{"n_head": 3, "norm": "layernorm", "rope_base": 10000.0, "attn_scale": 0.0884, "lr_head": 0.00447, "doc_mask": true, "train_tokens": 449600000}
MLP neurons of a small language model. Each row is named by its layer, matrix (up: input weights; down: output weights) and neuron, and shows model dimensions 0-191. Each number is 128 + 24 x the weight over its row's rms, rounded and kept within 0 to 255. Numbers have three digits each.
After each neuron's rows, "fires on" lists the tokens most often at its 100 highest values on Wikipedia text that the model never trained on.

L3.up1512:123105143139088117135127138130124118109109086141127096100084114181113155114143117144082109074129143141116108080106118105112113136088139133117139145149121114135154148146180095133144135122111101121119152107142127132125133138163127128145107161182114141118145162173143129141125127115117120177132116107164106117126152119119117121137147103158120102104074120132094095113140191136065145154105146146134102118107116133123119130066067143160109092147132130118136087180128105119114118128153091119133133136125124112085147179142170132141153082153142127121127148147091137136109172125120153136
L3.down1512:124145117131114138147154123132121165166154110151137156142108134107143095136141136118118140121116106164157151114163139059119079109133123140138140125163138174136154117073154134090125109106135136147134143136135146154081088179149122125137095124111139105141056142150111152113107134122104137151145162108122129127105100129106124127137133138132153123150130126125116144123135108145102143111155137142149120160135124118135083172142110173108082094100127076146119141148123143114123127158120105158128160140174060130175126122154113154140134110119129143140138092115113083116110138131114098129
fires on: "tra", "s", " Vi", "f", "2", "le"

L8.up762:100131134119186096142181127118139137123161106158137129163131118119122132135130152070138159151165165140130131167129126137084063158126132122105173129138120108109125131110162155131109135174111131120109104121108146160102132149196134118096103137125155128114120150135118136121123129132135150155117145060134108135178143123131145163081081127125141113150121131178131112138107110127091159102106162168102093162108135124132180101134100133151118157111115146096130152125120102132126144145111167128116079145139101147156159159167113116163099119155103130127131106113192107106117108105130186133
L8.down762:128150136130146114078137077114171118119114106095155103128144180118102106147131118091158096159169124147099145148127099130134084143143139155113099106154140112107140127157119141163129142205148121151137136134113145108175091126128117162156120137130141174131112158119114162147129045140149073091113161170113130170142099200113146117094094128103195118181116143126135134104133134169129160141123110151129127110112124070126103152130144115160141110147158107173136138128181125136150137112117107189145130126120160128107125137138125169140090124122091161125130122140158093151142106102104147099
fires on: " and", " or"

L4.up392:099112086140120138139150111170089136132121153110133149104135120131103139126150097125105135116133141100113137152166127171151160094134120098121142142137105094105090113173102134126141166138109135140102082157154097133125159068163127131146099113128139149131142191096115117173126143144134137127172105130118116083158165134121090116116133117136118100118101110123139100137093137081080149145101149134117123138152129157148178141169118138119106146111140102126130150137112100141122111069094140112114122128128163129139130187134127173153137152149098059135128179122119142152128164123124126128
L4.down392:162162088100147112109121136146097132164121102125108136128140098125096107087149112076148105120180168114151110178093123112112136147123149164129111138092128086150160133135130102141136127107124135145138131136144166193146120089121096179120128162103131117133138113107079132156156112112111136166129107134136123154147095179096118120141108149099150120132132129077120120131190096109132084145120158107117122102140162141102097136101147157101146116094138144116171125142154116072113159105151115110124122121137089145133160097125134120093122149149095151149110076137165134132151164085141120154
fires on: "un", "ni", "i", "j", "an"

L4.up492:124132121128184082136180130124094129092137144110129108115146093147117162154149124122113154140127143114163084141168135117093083093144132140092138119135134091120117153129162132128116110106144135159093100104107166133052123139183148133097097120145098138128119165125123090151118112126137130142128143130188169148106119143105147170144132180133148115145081136120134121126112114163106146133141115138086111092134139114125105065116111125109131146123102166080117128126134130117158115112151119113125118115130164104150160123134132086122172121152136122124123156135134110109171114108096148147
L4.down492:130118161104136178115108099126123143179128119157145118158119120125137113148122114113141077165117132100177131145136118122138162171074131141095110145134122185103111122102165130114133139126127123118110110126146140137142129135111081110112099107097153126117131138133129129122153164120118173131116057112162092146119140074159091129128104120125120138110141125124152066159132148195164167102119136139086176141158103113147135136127149154119136112110165124145087143120144153142123142166141101149160140152117157152162170116119136120165158105115112127165162108125123107117107135130137142047
fires on: " and", " of", " the"

L4.up101:134103148111115060110130138153075141177121121131119152141098159177138104146136123127113143135122135089139204155146147104143124119108112115147127155128117123153100134122150135151107129137132147104105105164108119106144140130104121130134135086120106130125133132110108166117163132064151108103161137117139166110132153172177165090154108150118093111159127136132112131116050125084143088107101186168127171124120143136132183140147128104102153122150129092141110112116148119117124119111097118162129150138134100098093173122084152129102112122152118122167166127159127073113111129142112124085
L4.down101:148127148128118146150132106175158126118092146117092114091155176140119088115081150137126114148108137138115128100134123113180190146130139159143093084066146144122139117131126092119111128137110122120135140141121098143085128115123120115176133144165157172180148135145142141128119122151116125097122122051122095142144158144139122109126131115154132115115164124121152187113171153071146112175145149133087165128120113105135141145158114095156146109119136141166090131109154123123128164110130104112119150135146109084105147138136196115140128146098105151117087125126141092112107101150187145120
fires on: "all", "n", "st", "w", "p"

L3.up793:105140137116138095126140170127131136135144122114174099109084099141123153158160108117127134105116153098167162130151149137080102113111106110150101169139128122094146124131116133108140148137123110139108093095092098142103126132170143030167121137113101124145092109109138156109120126140131102157110152096164205126154121141103156122138150108128095105128142142131113097103163199101144122133151106120128122116152112130099158107140112050173138101135087147132151141143128122100139139130110178136125129142107122116105141140173121126154157121125155129142161181127097068101193140115143119142
L3.down793:129149135122146130080154115154159159105099118125140112080177099141153109125157136121101151138139102140126125108150132097093165113132128110163105144120104121130220152154153115074145114157102148119105138123157095110105104137152104129151134178125133097122162114151099136159107098163102132117047121159130129114120102172114141132087148089125165133135117159086125108107146139144086119147134126123111116101111108112114139111135105138103162090149117113113158157106147108135125154150141138097134155128165156107147102124131118128124110117144161144104144125114146089115174128094115149117
fires on: " be", " is", "n"

L5.up729:102127152119144083112115128176128134131117106105161142115115123138078135121174110182100101145115132130154140157111123116127155100162160115112122114122108129143073146146118112135119109116170107135121119145190144108104120117121115073109136119118150112128159156132122135136091144104167117114179145126105115118125170147156078130148114123083131108173157112155111148147156206110115117156109168136097147097138060146093161096131151125149078120119157099095130144110123153110125101166176133136117095179118147100132124122107144136134088185126114128146148108217112154150120144120107141131
L5.down729:112126111117124115114098123130118159087121153112149095103120142108128101155099160096115147132184137156207106134118136104131142109136126135164092133166118129133132097143134148175160137119139144108121163100088133179154125075117149160076088121135162138116157108115123150137089128106117104121127157141168131137085151119164140113105123154143115160118104155140141126151131098136121125121076138080132125093095144129142084160136138092101105114150133147148112125112130148161110129171141129146133137130114126122096117095095123151106158145142102117109142105134146143095150129169107101135
fires on: "port", "al", "op", "N", "serve", "o"

L3.up970:144152141140112136131138145148145112100092140115102125175111135141097168113121116125121160109132129106107055133144124172146151156167134116089121160105111123132126132168114157169167125166166108162099106089107104120105143131143131074118132108181137151128110208135105124074143136149142114094133107141107131122172152142138091109121130106146139132104161119120115101118128106119084119102127139120137133178156127123179132115140082136144137144141134140138124124133146059110152084136091129150112147117127114114144149123172148136110098141116130062152140114141130128116130142126153111139
L3.down970:107121118097146105153156147123137114117110136161125131136117158143169136115099082109117112110083171124157126137090103114140138121129107112086146157123140147098124123119122096134120134138150140063128109088143192138136146065136176115139116090123153132087135145128066138142158152110124113120144134111122140122142126127132093126110130155148124193118162102139119136136114084133089112104155106141114116159150140116117108146109169168126150148163161114149183057173152106104126158087201089102101159130130135150168076124108120150114107139127123101112112127125162150125117114140115110146
fires on: "un", "j", "s", "er", "ni", " commun"

L8.up684:125098144130179120112142113128083118139169116146136130139100132132179120088121143142129101168161126109108112186129146156096112094103132131120105189136132120126140127132165145154153119111075139139161097144076133095106130110189133142078091138163087167148140112173157150086132154119131125111133129131159132121145092144130116139095092159123098146133131097113156143095139135119096124124117115136092116074140097128107122151127115146132143107116139134131157155129123148122168149138099175092133122150103125135140169179137128115121104108194119116120204119127148125152170146150136083158
L8.down684:077126119132101127126145106170137117112166162124140137082169172113154098160138123163165121171109103147146150159128108089146149128135117119127134139135068132109131122152144120116128086102129138161110166133115152111169118150145149092165162179109111115135130121098148112101165117135108076143135123129139156134105111123096136119150123151168153126120132129129089098134101089130154139114090126109130107042149138114120107106116112145115149138136128130094132160125104148126101127141113112171138126123094125109171129145156126142137147127162104109127151126096131154160150111149093076166
fires on: " his", ":", " a", " an", " so", "o"

L5.up433:155114081151111140170106110140136126135146107138103128084099098104177117139095148074134122106140102093105114094148097132093116094152121101096103125154141139160122126116105104142104169128124170124117093147174117128141134145162120108134132173114142104137115141111156117100130156132122142151125118139141075099114146127126166139130108185135165084121115130156140124164161138084112114136092163150095174101142130128104108122152132130102086122120165100124153116172123119157153175110151120155123127148135093088121120131152164159077135126145120115163179162141099141121119144132138071154
L5.down433:129098167142110142075120099086124114143126121098119151120173094156107180147115118168143162092159186157145132124123087107123095152123146151138105091140156117139108166175116104136089109137124103084124137108130134086130114114129134149133122143116123100107097142143144163103104116124157094137154131144082188163144150107123152133095156119109106120157167143160099113159125143114145142142130125127131113139162147123134116109092148099128112143135151124132172163156153129111158102130168138114141103142125106134149126085104100182140072108130135137155103128133131138158167096115145095098
fires on: "ri", "le", "ot", "tra", "mmer"

L3.up79:126127167146140149109129157135136119112194119119124117099109113146163159155119139117098160116116116125116106154129163140104109124151107125149103141137141099121119094115159097174105153088094121116143114144107097124140131122154120143132082129130105116099118134121157137044099117133120145188115177113145128138148143185133130135110089112110106147143147101145141126066101178084110109150098120138089106158115089126107109142087125167129118126119152146100123106126076143145129089102114172141188129121087134129137157176142109137141142117118180086117159179139104135145107164127093116123
L3.down79:136106073130121124091164123126092108131109133126144133108151128122103102154114122121099143140115106128141119153146142124155110099156106107124136128110120122137109132141152171130122138158144126144046159143128102100137101154129119170150122150134087138141128137124097136116168087141128135136153126119083101123110117098109126117124117110180107134115101116128131140110115140118108137120134149169136148145189118094125141160142128167096098139145109117135123124105082162104124134137116150139144162166152138119124108091110114126149160119101095107104110153103136120160180114057128181128
fires on: " that", " O", " so", "O", "o"

L3.up180:121122179127124062139122162112124140169117147124182110153067092122118109130136114130121120158145120072181162103137117122091116127104157099088067130136119106115107109094159150112093165134094145150125144161101105103096139122121148146133132126096122145132117130127120157078145113086117173117153152090136157125133095162141120129169134127127082131128140122168140166131132157094139132077105120094108110139140092123122167111142159125114129107190147130141147149153142129105119144132086159159100128150133133129098154161114122158125144156115116152161147174133094118131154126135119145106
L3.down180:159144101125142115098137159145091115137083120104100135101129174119137127091136166198111135141149147112146129127107124116141122145136164179142115108125147063130137155131147137130111111155099172078117128122132149158114116167101076158106169132134133129136163092143098128124126105153129123115134071116124097129115149140145111110158125165130156092193074153114139171102112150091144112137144111110171123130118115136150093105119170137118115135133111134111148134128116140139153134126122120120128144118166147121113135152078155105116100104100139152180152084135087084136112130147094130105
fires on: "n", "we", "k"

L3.up611:166116153132142103148152128125146134170137146108138131094109104118126127127084138146148113126122116076148149133120131135129125139120096133121101167122116048079108097126113130109109124118098141142105155158112106112136122100101135148125093127088120107116117106120082185077148112123179152150131191127173137120140118108160089102125155126153108127156129139130127117128124137115134123094125149136094150135155090132076104120110146146101146127146156122152150178169134114130149119126116094157145088118127141109132153205104163115159130125117096104140130121142118126104180161118123121142
L3.down611:168157097142124150144096136144134109169118147113150186106172068135154119096147085141116115187133136111156148145140163096131111090116134135159137094116144152141129135109157104105130123107100097127093166160119124152153110116083153130127073103163118151161127087104173112130113124147100104146106123109111127094118122114144100133156095102130135111159121103128113158108112154122102111135134148110123107109138094158150146118127150145128114155085116142178145070103111103116137135105122118130127150139141114125108154128107148122131112112102149126108135119099136129125076107131151134153
fires on: "n", "en", "an", "self", " only", "for"

L4.up654:134146107144123141132125116136122151123166150097152145164122087098110158171118117114145162088101150130118122129157098155130095085133146133139109093111147123119164127127161158117134151113140073175150139129114147135122155148151106150128152085157141134114114152138141170123135100110118157112146149124146131119153152142170154184177163131142119100121097148146127130110147149127109145165110113121134133193118124142110094111082119069124121117113150151143100108116165111125140162153137147140169102103089105081102132116158134131105137157148134096093148171128127141138157124104129129119
L4.down654:156116108109106123106124203130147115129104124129114123163130150115113144101115138098125104149140120110141131162169154130113124116098096156163142121124102102114105142085123096140107118106152099159145136125122128178118120105146129155161103081139120150106154135098140113093131192172097142109146103141112129148167145141172125157139123153140142141133106141160121144110174135139134153125156126093113164133103139119134120140093087123151148128121187098091074062084162106105152155147152134073137097125116078103145123149139127131081147132088114130158148134121196155120138134116119134136
fires on: "gra", " Gra", "ence", "tro"

L3.up11:142100159133122142140146137133106116164162100120133129123130115174141129145115093135115114111134097135151150146127142114087119124112111130094112166143138103107144112143143070122091120140125091132123107152168155113153117155137138106153136121132109090073111130175135125138138146110170120121144146112090135144165128111126143142124160188150156115078133149124114113111146181131089139125099134150130132106144112133138105045119096103137126176139133110130178118140080136110165130116143099129140116127153154135137131180145125146136116119104171146112192119108099123125130113132154135125
L3.down11:150158128123131123109120072060154136137120137105144168130142133160127130148118121098124125123175096115139148107107117116131100151129160143143126154110130104145158136158131124144163128103116151123168134134143123107148120151126122151121122157150145138155058130128094121157155126124062104124139119136097104109127150120146128167098112125149104117113137106130129107104170105185124136101085109131135141135111143114108108093138096177091137130124096091152165116110131085119136154120124108114154122127110144160108123139131165143126088095079103125079165125122087144068145130135155133082
fires on: "ru", "cu", "ver", "gu", "tor", "lu"

L5.up106:135117161130138110170116148190119139188111136111172127155134122152137133146144104113099147122153184147114140107124118118130095134138136121058126142140145063174118148109137121139171117140147061086126142107121154072077188117176137115116127180098110174126134149106164142143118119096149126151136132149127148111144150114130149095148135137088092138134121118121126128103098123122116122150123123109127135143110139140131161146117105101125109136117124159123177155163113121102141136117119110154148126147124172153142136171092158160061103157134153150146122151119117133151136126150135075127
L5.down106:147125108085111124127115129135129112123110131154144120171160088117144100146097062143121108154130141167131094136133143099105115164130125121159126170147135080121161138139119095127102074144148098106095139101126111124114110102126149164155161157104105147089135124118178108128140148110134083141079088164127106144091130107115097098160151121141100119103152090153096158160145056125135133115185119163142171103140175121112102134116141105157133117119120147127132144155185179099137115148144150109083159103179135135137182111109115145139132114116126170100123128098095118128129143176139144073
fires on: " se", " Se", "e"

L4.up44:126064133124119103124140121126120118147153109150146132109128066118107120168132132120114118137106103136147132172108133155119184118106141137109052141205127114103129134101121137134118141144140070129101153143136134088076137072157131104097119156149164123119136135144118154132126175148113116156120167143126117132136128103108182128106109117134129130098105128100132075117118142132074187128116137105155143096144146128102132090107127117127107183142122180161195138128120141138164131134065141137171063107136105134121131104094153109121125154150126113167157163158108153126150120086128130090
L4.down44:158110105170142110110153081145138168147143127163128104124101102147115110077120116129188087119110129164144128160153086150150152116113139123133154117100095147138108125139144158120165125153111128142149167140178116129140082110144104119149115126131137134096134122160095089148178094139126122131122096137121104149113134149116120131102147175126107152122118125125081161136143132145175110120111085124120107139133111087085095100098123128151087101156104126144104122106140170078133136125123111143138180151105108140078084108145098119153129135123136112091105150107139122103120129134107131137
fires on: " a", "ide", " the", "au"

L3.up1251:122150129177101136135126079152141144129125134114131131180129096110126120121122130091101110091132129124171107127092127194151079131142115068102118105149095100058127123171137141117122114093119112121173148120167118134126190138169148159109095124127134098154127186137131103123161168114150133105183143154123156122157136128144118150119182116099119072133158101145139103109127190117129127112155128150126135116079107156204127144114091109145098112162134141082110120115149112120109155151156162114148123141130127093141132156123145157108162165160112108104158111114091115172149099146142078115
L3.down1251:152168098123061134152118136135152098102164118139118154147165137084108115099096138100114141124114102119158086125124123144155094119132104108141079136091108150117152116152120129132123076134133123161144151190136121141144157148116127129121115113141118146128128128100155121113155147149107156119152137122134114145110124152132102152107169149134139108067152114081153139144142164127134087129149151133139144111164150120139120151144115152158163084118132101147107142114139167104105138141138136092087148153124123138127131132148150100113160124096154109126185084136154104174090140108125149067
fires on: " Tra", " Gra", " Pri", " Pla", "gra", " Trans"

L4.up1482:137060150120125155170143144141115128125107083096116070156104140144129118114113116121097118108155138127144139099104138141146083136170162114105138132148115112147118111133167117135116129124125131147124125126142132137127186132159130123121124150149111134124144100145107106127145112100144120118150129077141109107154087158142116139126144127114130153120157112153132096049112108100138148137125116134104140064118141116145163105116171105131133133082126177087131137183149133153139069147143142148123087198132113146118140138159106126126172111140143098111144111135105119139127149124125134116
L4.down1482:155133112111126119107129139159107087107122099097094165122124151120115155143131159085087127160125135161115171104122146133124124113118133094139135110126154176128160169129111116151109102170138113123150119134126132135126167078105074113161104146089128129098149132129162119130105126100115064140117129126134127108118121125152145141096093127130135156143153170137151143147149127106140105115121084080174117080124105090139175152145123142115156125123128129177089119137134137118128137142113156153138169118100100119094176153144090137129079113135166140135118147068165145144095130162121145108
fires on: "p", "c", "me", "t", "g", "n"

L5.up798:128086121167128135151127157101118151107156123115116134148090143182131108154116144120145144107126130136148137113136146152091116143072150135124112205180071155138125144125118147116150125120140130142108148125121138114152122117100145091094106183129134115134142147186145113155108140094139116110107098120116135108103130099104122165109083142123155112126124106137117119154140187067128147149128150150149114143096143142132120139108069162120129165168140140121162098144091136085164096122102101111133159165156130102107154102131129170071114150115122121114159116116152123139136111126157115150
L5.down798:118140132110151101152137077083162151145150113122078146118121153132103091120176117170144118117130089093132159088125105137108205173132116132106107144123101143172155155141132127113103131158144118123112161115161175118130112136134150168138117147148124130177114130126159130142168118101123099147148126101116117145089141106147127142124146119124137132106090145126127150143164114172146145169127167151165131113149145114106113144125147178101151145086148154149112103126150122155131116114138049141120152146140140137097125160142124142137102106096147156122133128087132077146147134108140120166
fires on: "ru", "cu", "by", "hi", " home"

L5.up610:107122139121129102129116161148117125120098090120158074157093119119132109095175106154105166133124192135119175126118116137129138121155144098072097152167134087128099121116162101109105139136154086123145136159129179088084188101123119135085137114153114123129110115170143118125144145092164127152126153126149103103137176137131147112123148161125077125112149102171132109140136143139140138142133149169129133118095129130102178109113132107129139104109152138133132179153142115136107084136082150169094136146115139134112166168082166103113131172112132139113156158157137118092125161140091112136
L5.down610:133138096115125125082113116153101093091099128134164095162147116132157135092135089144140159124101158127158087129159137129141116105100110098139113143135117126114119138102133196150109124148142115137118154110113137084125121132105180141135153114140137144108090139131136107121151122124159097104079121147147100141129110117093154125146153130146113146103164132139117124161096095129095116137170072141146186076126155145128145128138134188134116103103134141115127146111148125089080098171151140125101187115154120134113160144117111112143095150135120164121097115134128131083115138130172079117
fires on: " Se", " Th", " Be", "e"

L4.up921:129108093101133063105131151117086084142194145106093166120127103125108142115122118129077129163104152137169126137104180173088168094093156127101150120167128103117125139119148104152116117138153140165143101144137136102104125126150144063145124131130169100110094108109107130154115140146105109165124137133104153113162129104124169145142135173116158087114102140109186105115092123157117173094152111137111129116095135131085136117100121102145087103127122189142138117161119128111157133085134158083095129123146126133154127120126129182136125114138143096160113153114144153146128126120099105165
L4.down921:146156109103158130106115143124106125124106112129135142136100120100117147125105137108146124136101126138117102143122127091128135118136104134164107133151116117125117141108090139153073132186137136133151167100147128124115059145126090149154127133089155121112146135100130151102140110186100070112125097122128093154141131071112127117094134135118086137125104119129097120116116118148132114130180129081158069139186153069149129100124151151136129114147176133188145132110162152125136138142148138163110146118110142122165101148134116123138154122137116124113098117110114141153116138123153140142
fires on: " b", " a", " the", " g", "ba", " war"

L4.up730:118123114144143092158221150137143122103159119094108145127150075148075120161117107151118151150162145115131100126131124118089116153127082138141140151124115096124108144112121131106110142148101136144065108113127154118116146117178114133134113156158083140139085164115111128155120132117146120145148161130098141126101114119129136127139128133127143110118096126123125093131084098142126151106108125156114130142148116130117101082160118130154112133144103143109147186121070130109120110144114165198133108150134141163147144127119122108156120130139131150134131099108117121132215103079065135144
L4.down730:128112141127133098158119116129153085151144129094108076111131146151115144085135136151086118156144146146169139112116139135124141135136167113155147102125125141106134110117127149124112125153141136074166125142146113164090118113114115165114097106146139147156165110116132175119149104143160172139172109129146144133155104112116121170115059123114068099181146123169157078166128107135122145117115120167149130088079103107146151092110150140134159143130126109157120145125138074134153140175150106113138155104090088131126126117137170145099112077135089153104143135144109131104146111151129137143
fires on: " and", " or", " than", " of", "s"

L3.up430:137124138112128089143122176216127143144063187132079074123099124131133147132136132096102127136155152104125135118141146125106124154141114106123088114172128105099119103137097129136121121151121112107171125140155137176097137149097133146126129137123117140107145152163154146141118102092182132112150142133162101132131100131115092082150203150112128122130122132170101174157098121103121166147125165106165135114117112146126131129111136131147144140143107098099140117138139108117110096138162125161116149198136111137124128113104148107099121196112148157165135129134144116125127109138159092111
L3.down430:123112134104173095094110130107119117094130151129181079118141109153107132127146136118139118121074158133136141117104105139084100118122144063151135128152138092136142172100136120151135115154141106113130107136124161133119125147120174163136113173102094124105111174140114132160144170136128126129114124127118125122129179120125131093128148134114111127144132106161093132159146099124133088148167081166121128118102139145153107159144095064157107117117112125102113143129165142112072145142117175126121124133165116181172119126134112138112114141132142184119128106127173131131089150103133150090
fires on: " Bro", " the", " se", " Th", "th", " Se"

L5.up296:125127169150102102117121173163147125188126140117125109109127132088134155132172154133118131111080094126142158135169149116090137135145123086074119127130122101098102127097169113105111135114187130097143152087144119140076133137127134125158141126094117135146110101132128145066117121094148105135134159101181139102129119151155135091146100140115090116185126130153121126132111133102099135117126125148099122143147120117113164115149111126143152126155124167163130125135123096180156145107112139203174125108129135126099161120099162137092152132149138102134147181152067110131122105126090165179
L5.down296:127154150115145104130078133109119150133084124133099145085134148114110110123118149118136083121126112099100114101141069138150056144142127152151118113176185148131152106148152133106126164062141151128196106099068096103131092146146154132091162127134166149126180096145159148128127148143177143113148097134137129098103144132131111102111114094186149148182123162118124115131122109092134127116118105104121135132137111089156123104175128152115101146124161170102101129101141131147146085161180141123090082120084125146137113101114099130117118064131130152140171097107117118130096187192131122173
fires on: " (", "N", "n", ")"

L8.up391:160104133132093147186155151135099163149108134174108146137078097135119162106131152126132113145167118129188152103118108154146127105133126087096142153165085132098133148099117136148104152124091145106116120163137164087115150154099105147126158102103142154125121153110137193130141094105154097145179112097117117121188120140105127140124157138115102128124130135131110082130093155150124139079133162136147137107108168133132176100122091100129141117131130109145128123128145111168124093139086141121132091112101129118102158152158123145112132120130144140155145153166118102117114116130132116115
L8.down391:111113149135134111086112134144122117113156108125153097122170142117123136181126112134111162138157133118147139119113109129101149094149122132161182174120139183128175159087131086176077154159111147142121144142148139143151134096116144100140108131113143124164143166079163127096146067149177122141132126158145108141153132144129131083124133114100118150104117160125171136103120147116141142100130160070149131087107121111173158086132107103112120092137162136144117136118128136111125097098164159119118121117124121121112132120158100148155138143087154104109137148108108155154102141142103156097
fires on: "p", "t", "ip"

L3.up66:110090174152125178137160152128144136174138116137082143135129137123168107127166128127096107138119135111132157121097141146079077125137172087129120118124101130124140153136112113169172117106111129118149075150127100120125210079133134133128130125139109099139137108119134122143114131129109136101146138146143136083134138150128145116163107187090100132152114124118113134082098131117129173083139077147131108143108087162083148133121074117176129106113126139159133133124117120115125140157099143116089098117100091139140135127095097116125103102124132192118124129141122112121177177127127112143
L3.down66:125113105115153169109139139166114160142107165153148103134102124103151137125097168120124142138106135097130079115149129120101101169152135088085111145160111113131120131122127109110158148148158074126108122096111139137150112088085129148146154139171140151126095184133177110105134151126110120109089159127142151091134184106120112129087125143114108137116156116143157122167168118090120115106138123127128127108178112101165131120123157114134131125145106118100137141156144177162123162162138148138127108160144092152116094147218098086110124082137126114108093110147111106076147146173165112144
fires on: " re", " pro", "d", " ex", " con"

L4.up399:170140178161128114100137109117109163166105159145126122160120076173105127171145102128132108100116106100153095135132178114077104132093154138145075167156114132146122114123108115134124126126079117089127102147123108128089132073077126081098109090130095119132147117171128174078109107095183102125192140084160132113114134113132130096126127128114112067110152097168095162131124176118120114128139116113135137136126120139128148115143142095178135134170114166115113116161160095115144079122091123152121106120138154134120156110130129148104165174094149135134150110116141110147158119115112170144
L4.down399:150167110132118124137101153151132103147171127108118129126138089088169143094125133096099161098135122130155105092138133091111144133156129140143144072105144129181118151138133099140138140115093110106099167121110137179124111140130148100121180156170170119148125108138143159170131155171149110111130170156130157146128153120137114063139135110090098126149112107136111125106124119100153087115136120138130140124126125107163143104145156094145095162117121089140144115164121107080183142155150137096108128133150117085117116118082164097115149138118126122109132118133163119126124139135130134141
fires on: "n", "ff", "ner", "der", "en", "old"

L4.up434:110132117144115145117128139125139138147132160092147126094103100126110153170136098146130139144136090107122127163196111138098084103185121094112157118139135114115098131107139162141124136107142088138112115134125141129132127138128127094147098123176151083159117147174100080120170146141123117134118115104136096110141140134166149143124160115136125104142079111167121098098126131108056098160109138153130109149136145141163165103140095121122089173060062141155191137126121084108125172111102158126108135088114129114116120156169144090145084119132120119180168095144131158117138146147143111183
L4.down434:116105124135087116080113107135106137143183110156100164098177108102119120140113059110117120083090135109072127150144089118141144087157099116171121084108180174086079142128134106166131169121143122113153144106126173143144156114089181183110134099111106137041128137110081177145152138130116123142136125176139158149113124190156123125122107141112116133193122115150131139134082104165132109074160146130087155131124168109111150160164121093106176102146155110142104123157113153116157088148110102116139128157111113139141109116133142121120152119146109086146103144162105146124109120164124139119
fires on: "o", "er", " of", "E", "j"

L3.up589:139100132109136132185112131157117123113118124166135142146121127131133160125162135134106142126150137070149136168104142104123123148136150121140063196150128136125124142107142113139146116072152095094139097130140109137128133084102153081105118135105057126122126100153097119126112113137139143126154147107139107131145131125132133141143095125128147122101118135138124122125141147119125141123128116110117097141140125124114115157122155135187132134147143125130141097117126126148148135154161124140162082132074108130124141126128147119078081154178181042160130129139097129156128128094057144147
L3.down589:142138108139086107115133157162124175096139154096138132160109122147099121120110113198145154137089209159155118141124089136139125148115155107157131157110128138111120142129109168107077106115075113163113136155086154167111138117089129150143154156120088111127076152159136157129157118115106144149134141121107141112150147129164130099143156115096116129127107118113069150147131116114139063122110142142153136133128139134117112152087139100138143162150111135173150085104133118113131107134123104119123136164143139144135087125147133147141085120108086144165122102157109118095121118128108098156
fires on: "ment", "ed", "age", "y", " of"

L3.up507:138075101128116112116123140153122141113130138149140079098112146130156105159125190166095130119133115119139114126133148133150124143125129125105073178120142161088134130139111149123143159095122159141143137093158170153149112136117089096133124145138123125128112106163118155160134129080159108125117143088157109119213117117154116131128070122119134126117093124141114105119123146111128115106163129151119122167131094144090097121163150114130098160152140148127107118116122147129137129119135111130102086135123125167124133130151119101137110156178149125133133141146157119151170125110088106150
L3.down507:135102163147106108126139142118159095099124115154127086082146108157107112108100152130110141114086155137129149118152076151210182118151153159190103172126150130146145165113102105121108120092137131159134153150166122144144085103148092152110152158101123126128113174105100178090138131095106133144160093113152113135132111114125138111092144118119075125119104091150145162112123139138117150133118104116102142120183129120101145125138125135149162114188141104095100123133122156116140090175128162103103107169120115135133131143133133168110178126115130135140110155154098114126138136141097097109
fires on: "age", "y", "ine", "al"

L8.up1436:106112119147154145125130164109133132104110091152128058136105141103130100128116153149088082093146098117123169115151124125152135143136111112058131159129126135120127128144175111122133126100087058160117130126149177145130161102161129109108109156144154121161130097153167162103105077107155161116149148118134121086165162142170108118118118155164138130107128119169118140129150128099132118137110152142096110147086136139085103118111129148137105102111144160127137147216129137110132139141160129132105117102103116126115158174167182140075151115163110148117148142119080146115121133142118131108
L8.down1436:103100090110098146142106112089086132138115100104100162152107117169122110088121102095102092086132144114124143103143075138144131144122152128128156121153128149173135152157152134145106156133096122107134145127109130112138116156169148117155120152151207119152137082139148144113091145156149134112114128168131117081127157128095132144099158113145062147125155099098142112120148101097137118126129159166111157149131142171135115164125087146145085125124111147127143148112131151123136120155151102154099115119117123129129107159122163147120145155090148162121123143158141130109129108135161120122
fires on: "le", "s", "re", "fe", "pe", "e"